Weights of a small transformer language model: 7 heads of 64, vocabulary 2545.
MLP neurons of a small language model. Each row is named by its layer, matrix (up: input weights; down: output weights) and neuron, and shows model dimensions 80-207. Each number is 128 + 24 x the weight over its row's rms, rounded and kept within 0 to 255. Numbers have three digits each.
After each neuron's rows, "fires after" lists the tokens most often just before its 100 highest values on Wikipedia text that the model never trained on; "fires on" lists the tokens most often at its 100 highest values on Wikipedia text that the model never trained on.

L4.up1564:141091107100095175111176133142105123134148135153145102098150141127109141102106126115162139137083105123105072119111134111120136107112093136101064122132132096162153148117175155152137132134078101131156142114134115110173175124108129126104160111124129106141123148111140110100125125160045126159119126157136115112100175104126076144162120111137145116139162119187138094133131117107168112141119
L4.down1564:128129162142137169160098098141102096162076134128135135093107167105149165131169137094116137141107169137115171145113122149130130126108161131154104132118102121153129124136109158095108142123134130120160118112150127144140157129111138129097117085112098133132161133108122140101111107109122089133154134144169164121130141142093148145152115103122172120138158134121096178070156095128169169099126
fires after: " c", "at", " th", " Per", " B", " Re"
fires on: "ir", "ast", "f", "ost"

L4.up1724:128138144162061156107080142109130123156123120107133125106142100143111107107080138137085076136120141150091138159098129106149119089105088098137096134124132113149139102149132161145120093123182117114135146146181073117137158100152148108106165174119112094103142110114190159168158108070152101106130125079159125124116080137131148059083146129103150149171127155110146109111129134140131117122111
L4.down1724:115134160137109125134142126120146129134135132152133139117155081109147153124144127095166163136109102140163143084153097125108173165163110101111132121103146158099113170075149139173078123120122136128145145061110092127093137157141118150143102106067151181116158076114142119146129125152081143159101131156117106105149156117122136122126156160138137158137096128141101140119092094114130121143158
fires after: " min", "z", "Z", " v", " Z"
fires on: "utes", "A", "ice", "ute", "et", "ic"

L3.up705:132126133140106117123145121146130123131108135103172139151124095143133119144127143128092156137090122072121150131171123115124143127154085152147145152182122131166132135159126157146126169125125158130110110132115106111114089117156109122106128166108176126150153083136189119124112146105130082138105142140125177138154119118101173137164115139109103180110117157139126148125186132123131138102135
L3.down705:097139111130159151160133111160141128122150112134108084146132097143071142149144159134155170120146125146113120129128146114143051089135154161130173096111174109096126093136116117126120128140127114112185135132149149112127148134138162130109136067102111093113120121077096106144136152134155182144174162140119119133085118164159055113093158135118110119136089105121109107081129097158147127133119
fires after: " resp", " opp", " prot", " imp", "pp", " Prov"
fires on: "ro", "on", "o", "est", "ag"

L3.up1780:112124156148121131098116152132155093128115136099157154116155105133159114118118150095116128110108096124139115133124124185098111124185143105128128117162156172123137156120154097088119121091095125133186117129146129129141124141095161154121138092142147141104121177121117109087129123161068150122138111114153125151108142146141126091118138144135112162132134084135115108138112112088152150098134
L3.down1780:143128106109126121092106123118139134158173122140151157130120135121102145142118143124114145133110107125168091144104132159116132108153116161104123137105094115155145131140112082132112175136132093121059110113144127119145100113121134115105114111154090150115102075120144141082086180147130137118151130082138112107135148131091151115126117097112130111104127119094122132110125142146081144135119
fires after: " C", " c", " K", " st", "C"
fires on: "re", "in", "ust", "el", "en"

L4.up898:125146106135120103167138149102108099097106104126149080134136141136115119101169142173207119086124128136163139121147105141195104132119120137126109123152134125123171119113148116112129101113077151139090111148100161143139164104127182104133132173152100147114122162134147110130134135105136175156144112122102092113110137126170138132106132127184112122104102112125118119126106103170137163134150
L4.down898:161093130113127145117114132105130089146093145112148177108084117109121157095072107108164129137093118109151134138131126125151131127151136174128133144121093136109112102136120107118106128103152124123134128110093157111122121109121133161150094122082163129125096112137110150126097132166128128121149119129140135135167109121086125121096126120184086090094159113069104131122112147151149111119136
fires after: " t", "200", " sp", " for", "30", " F"
fires on: "0", "ort", "est", " import", " |", " in"

L3.up837:123126123112087137087139138127088131146139148125133125152138156118137111135139159109135114124095144093111137116142134116083114134127105178106157154168117106126108106133142094113161128109144113146104164139143088108134159121137140114115142042106129161084097134146134120124124094158126121120157122174117121124159130079164112148155139140174103155116094144129166149118088110149140175149126
L3.down837:136164131141121120142130128088143167159117161113166100146144115127142120159124082110128141175132091127114133136104155164117108120115153117131154119096115126142128085147110120096108148100133155147111187130116128123112143079142140087141150130088123145176118116145108131155140093131112119153085124083128133155115123139142129157127111121112113140105144110096135115101123165182122138123182
fires after: " A", " h", "h", " S", " H", "s"
fires on: "y", "th", "s", "or", "ar", "t"

L4.up55:133181133087185142095133191097133114143148184149123113133158189096159152158112109147113159124164171126102150085106092124140155106109153064127132113128114131131148110107143166126144159099117157124155139125101112144122129133148082075125177147125113169108156126085123175133087118143153109112130134171108101076126150184135119103133142125100103182155108116128124101098148139111111164082130
L4.down55:165106134165103149151091138156121121142095138143094142117121080090159134103107142081110142160145161186149122149134121163136149099133130163139119135127150132116141096113109124130134118148107151140118134141134091170140121130105131159146092152114116177145078115154167146104099128156124095129138157103143148119064136134169095116162127136146122133129154128129129131119102135109159140131137
fires after: " elect", "A", "oc", "G", " com", "lect"
fires on: "ric", " The", "n", "r", "ron", "als"

L4.up1468:117150154124147211140100147118145153169113136131137133149177101119136085118142143126161061162121118183115082120146107111116144124171130127132141114092117135117082144136153159112098112150119142135112097126134121155114122145128185123137123138133101124126117142119090104098130130115137126153113110150148153156128120129124135173112158181086104131156104098138085150095126149112169084106147
L4.down1468:120145178161130144159125164166160121181117093123124148149122153108155135125136121140147122178123151119119113115134142159129134152081101136157150142114140128110100153143147148130119062157116108184142108144150125130103095129127131164144137129132120107119112151081132098134130149121089152151156130099125114113124143103148131119136131096137101131141126154150163135140126136127137113148167
fires after: " ", "-", " R", "0", " p", " C"
fires on: " |", " •", "ap", "ay", ".", "reek"

L6.up960:132121141112117125130116130107139144109158162111097107100167115166117109075148149115127135082133105121107110116161120132150156173158146166106124101089083125127126146153091132133122142074106066141134096127097114169125166126119121114153129143091112172142149156155123132159109113104126139146139159059130124166119123148130170149138149133146122165118162122162141143117101148134110164097163
L6.down960:159136130171098171143082152129133135085106177127116128127108111093121154166116125134125094110139124127149112115143176119131123116177146131137131132142152125132179120156110126146126140172100113140136131078143125124147119102071113086128139142147170128099166195115124162142112144129140149161113121124120168123147101126149100154165173143136105134112139118173165107106124138136088109140147
fires after: " |", " L", " M", ";", "us", " d"
fires on: " ", " D", "est", "ac", "ound", "l"

L4.up803:149094117122160120101142118052092080130133108082122126134124042150104135160096106139137093103149110132142079128079122140133090129065132151123118120138098114151127142144115130139127100157150126118147141130170131184091100083110174115108116150142129120169139116136107138111144131179152124144148167087104112110139152134168131132138117143142122105135104146195114103114157096191161163127075
L4.down803:123104135132121115108161131103123119102126110150157151127161105138130131127175108142184173121100109173158134129100137134148153117123157133153113126126143169151088100176105105166116104106171118131104136150155130122112125115145209118142128131101137120117134138142122112135115112167138151154104164140086154124124165097116121124119177087120118132082131130128111096133146129123102150109162
fires after: " N", " Town", " R", " with", " con", "l"
fires on: "s", "d", "ic", "sequ", "urs"

L3.up675:121131101121145162112129140101156106183097162126130113116146143130123113093142115126141148143096114092115144119132095145109176139109086133163144103154113127116100095158080137119092127114095154132142149143116089126144126148131096167111132105085107151138114103134169119122157125130115120126131152142162123128113129118184100107139114094134154144110138096156088145139163123099087110112102
L3.down675:134118145123123139126140142086121118077074148106126147158147168129131134142091137099128150105149118106092121116122115139116149106122123119051140175122169108141116099109139109120152126122115163120147172135128144127163144116154098169109100067105137156121097114168110153147107119154119155124102112122130140135141111103094084129104126130124146169098077116115131137141151138138116144128180
fires after: ".", " However", ",", ";"
fires on: ",", " The", " other", " One", " a"

L4.up373:136106124143110113073158108123127103139135140122092098183154117135145164159091121130148112113127141127148123187102132122113149169115159149111133141136142097109139106117115127123086113110139104094187125120121123156134093122145145131120129134159122199102164117127098162152109125168114109125101118120142110116143160152078123092146143120097117178137119119177143128132133122165128116122141
L4.down373:087154150138099139090138098166158125202115125127166182113116106122161161135141112140088148123116125127147132145135117162125119111160145157151119111108164098091166124113144104113113108140106132128121146121109115150121105102129133115071116145089133146135112119103156115121127112149128131127161089152114139107100110111158162103117130117144100091124176128131160116095166105136120113110122
fires after: " c", " P", " C", "p", "P"
fires on: "ell", "N", ".", "enn", "ust", "in"

L4.up1541:142134171131128105120163126116162142121108115110099153149173146138117127099130137132123105094134135096159148118094136119141114116137118148140085118135078155150126103108128107176104103143110122122151110183098159144093110117107150084165135107137124131134149133107071141160140121150143153157097134140086115146130124046152113119130150135114120146091135174079169136129101100105102119117167
L4.down1541:150131141130142099117125141115121152094122181148150112113094106138128149108107091110153089125144131137177126121103146133119069122141164079156168133120099115136111145114105105157113095115127125143125147087136107182119179134144157157122123110109144094143145090157130134119123122127123157162130122112125108154124119123092119150138104111110163090135128088145119139088123180165105172135153
fires after: "ot", "at", " Mo", "ent", "al", " Sk"
fires on: "ent", "or", "ore", "on", "y", "ial"

L3.up1356:111162107123158124126145098154153122108139128105136081117179143155126138113164128115148137135149097152179142164105151148090097108111127125177153120151145146172166097129134146118112113155129124171173131134129126108101127174131176134105144103114122151118120112136113116137127145159124086142143125103123129147103159132187140143132095101127095115109160164143122125125093173102151114138138
L3.down1356:117100125149145101113124130116118137152135112076166105112097095105149142101114125145094107137186133092115111128109096117114113117168160131145112129058090105114096118138139108096171099142118143104094096121125101129137119130055123127121133135140101131130117096125101089114122131139148122089120133128129120099126107081100110137116109128138162131139101130160135103122155130155131120138142
fires after: " m", "}", "-", " par", "y", "s"
fires on: "/", " (", "ch", "^{", " •"

L4.up1333:150085165161165078079109109099130143164117133101113115147112116114116106136147103145114141122130109116168154145145107133110161130123153164136118095171115171112132171143158168144139160080123121143155085170122138090102135125104150136122095133118125119144131092127102141111150123145166141123081152141094117097116149109121123169138077097137133132135100156091153137149125106123135138115113
L4.down1333:112111125130087113117138111118113122157182176110080163137100136146170083144127096167107093091147076138134109152146118194128110124123116142129102126123139118116167107166150125111141102129128104115131099132162138143089120138098141117081120124138172129132130097080148167139141163132098105124138118118120132145122104133152147137161124119118134132116156131141123125079107138096127149117112
fires after: " ", " the", " The", " Pro", "°"
fires on: "18", " most", " only", "od", " first"

L4.up402:140111175144144096154140144185116139127116125168127153135094111151125139162161110146158093104125126102173120115128154178143180165141170085132114147101149146139105112118148131135034126066128132124150100073130157103147106098146096112153114114120114146124153158135086124137123151110123108138147111151101136119116145073173109124118082146129109135158167083147135103176124139117122120129097
L4.down402:085131126159128128150128118127107150127137140138130120139144150123169146149068123113125137104148136132106174123148121166106110131117131146143143131103101167132155117159142127149118146157087099139088159113097129161078100142132107166112105087132138127115123130119137123120148086137155135176161136138123145092097107132108142127167162148151098095164134144138099125114152106096117082088150
fires after: "0", " T", "ot", "6"
fires on: ".", ").", "as", "ter", "and", "op"

L4.up1575:163113112142153151113118094088164155119078110102128082116131172122139147089122121136094127114142148107126115141114114132110103176155100162141181095112134093096159108129139140074153179119130162143129161114137127183120135120098106154084116108150102175136105083124151171100097114158098150157097170147113188132108155053143102129130104126117156134127110132152091137167117113105132125129156
L4.down1575:116093106128102132131125133155128177146094118143138086136116112118170127135117118090090099120103134128135135102137129159157137122135141162152128141126113111121129115111116125144118123108114118101130105183105081154146117094108168167146104137130149126111114117116117154149132130115126125095118083112129089124142157120113157118171162141168118133136123169130116078105126140086138114087116
fires after: " m", " k", " p", " ob", " Ab", "b"
fires on: "m", "s", "il", "d", "g", "es"

L3.up316:114147098132127099108129103117178143102079085137148138135131156125110125160136135105127134106147119125089125136122146105133142176150118116111121086127154136135129172084088104104124113109107169115137132115144179112178109144170133160112127148101075106148132122132115105138121137128115145159119115145145147106125113143149184058098110136127168143121106119122112125121086134090093135083156
L3.down316:145124109154112124149142134147128145134140125108123105142087109133119097100153130125101156105148126139159171193106137139115124171134119099139160145163155106103112130130157162129193131110147085127129137142127088162088185145133161128104131116141146104120087150155133102121121157137083165121154111138145117157146164088116084184072141160158132136125163140135155087133139152119130137128116
fires after: " Sp", " p", " P", "p", " sp"
fires on: "an", "ow", "e", "ter", "ly"

L4.up767:163125156127112108135130121168163126123167111097095184104159137146120107121133094095113081151110178137154130074092136131132137112152170146152167122126156132121117104176125149103152104124112114127104085089148130147102163077107127099136125118149141134125122157120109109173100104103068119179098124103113103139163137159143131099119089153147137133136122132142161128097101131085123147118088
L4.down767:122136138148133101165135154121119125139167108168129136153128152172116120130121113057147101134110111084096158145155102149152136180152102132138122118101159146057142101123152131170105152134164142108108118128139162116175118126113097086119136184150130108126105125123158162114140107104161061109144164123104140143152144118117075168169104159132115137120133077105132153096122144109087129111127
fires after: " cl", " b", " ro", "ar", "ul", " pl"
fires on: "os", "ul", "ost", "ot", "let"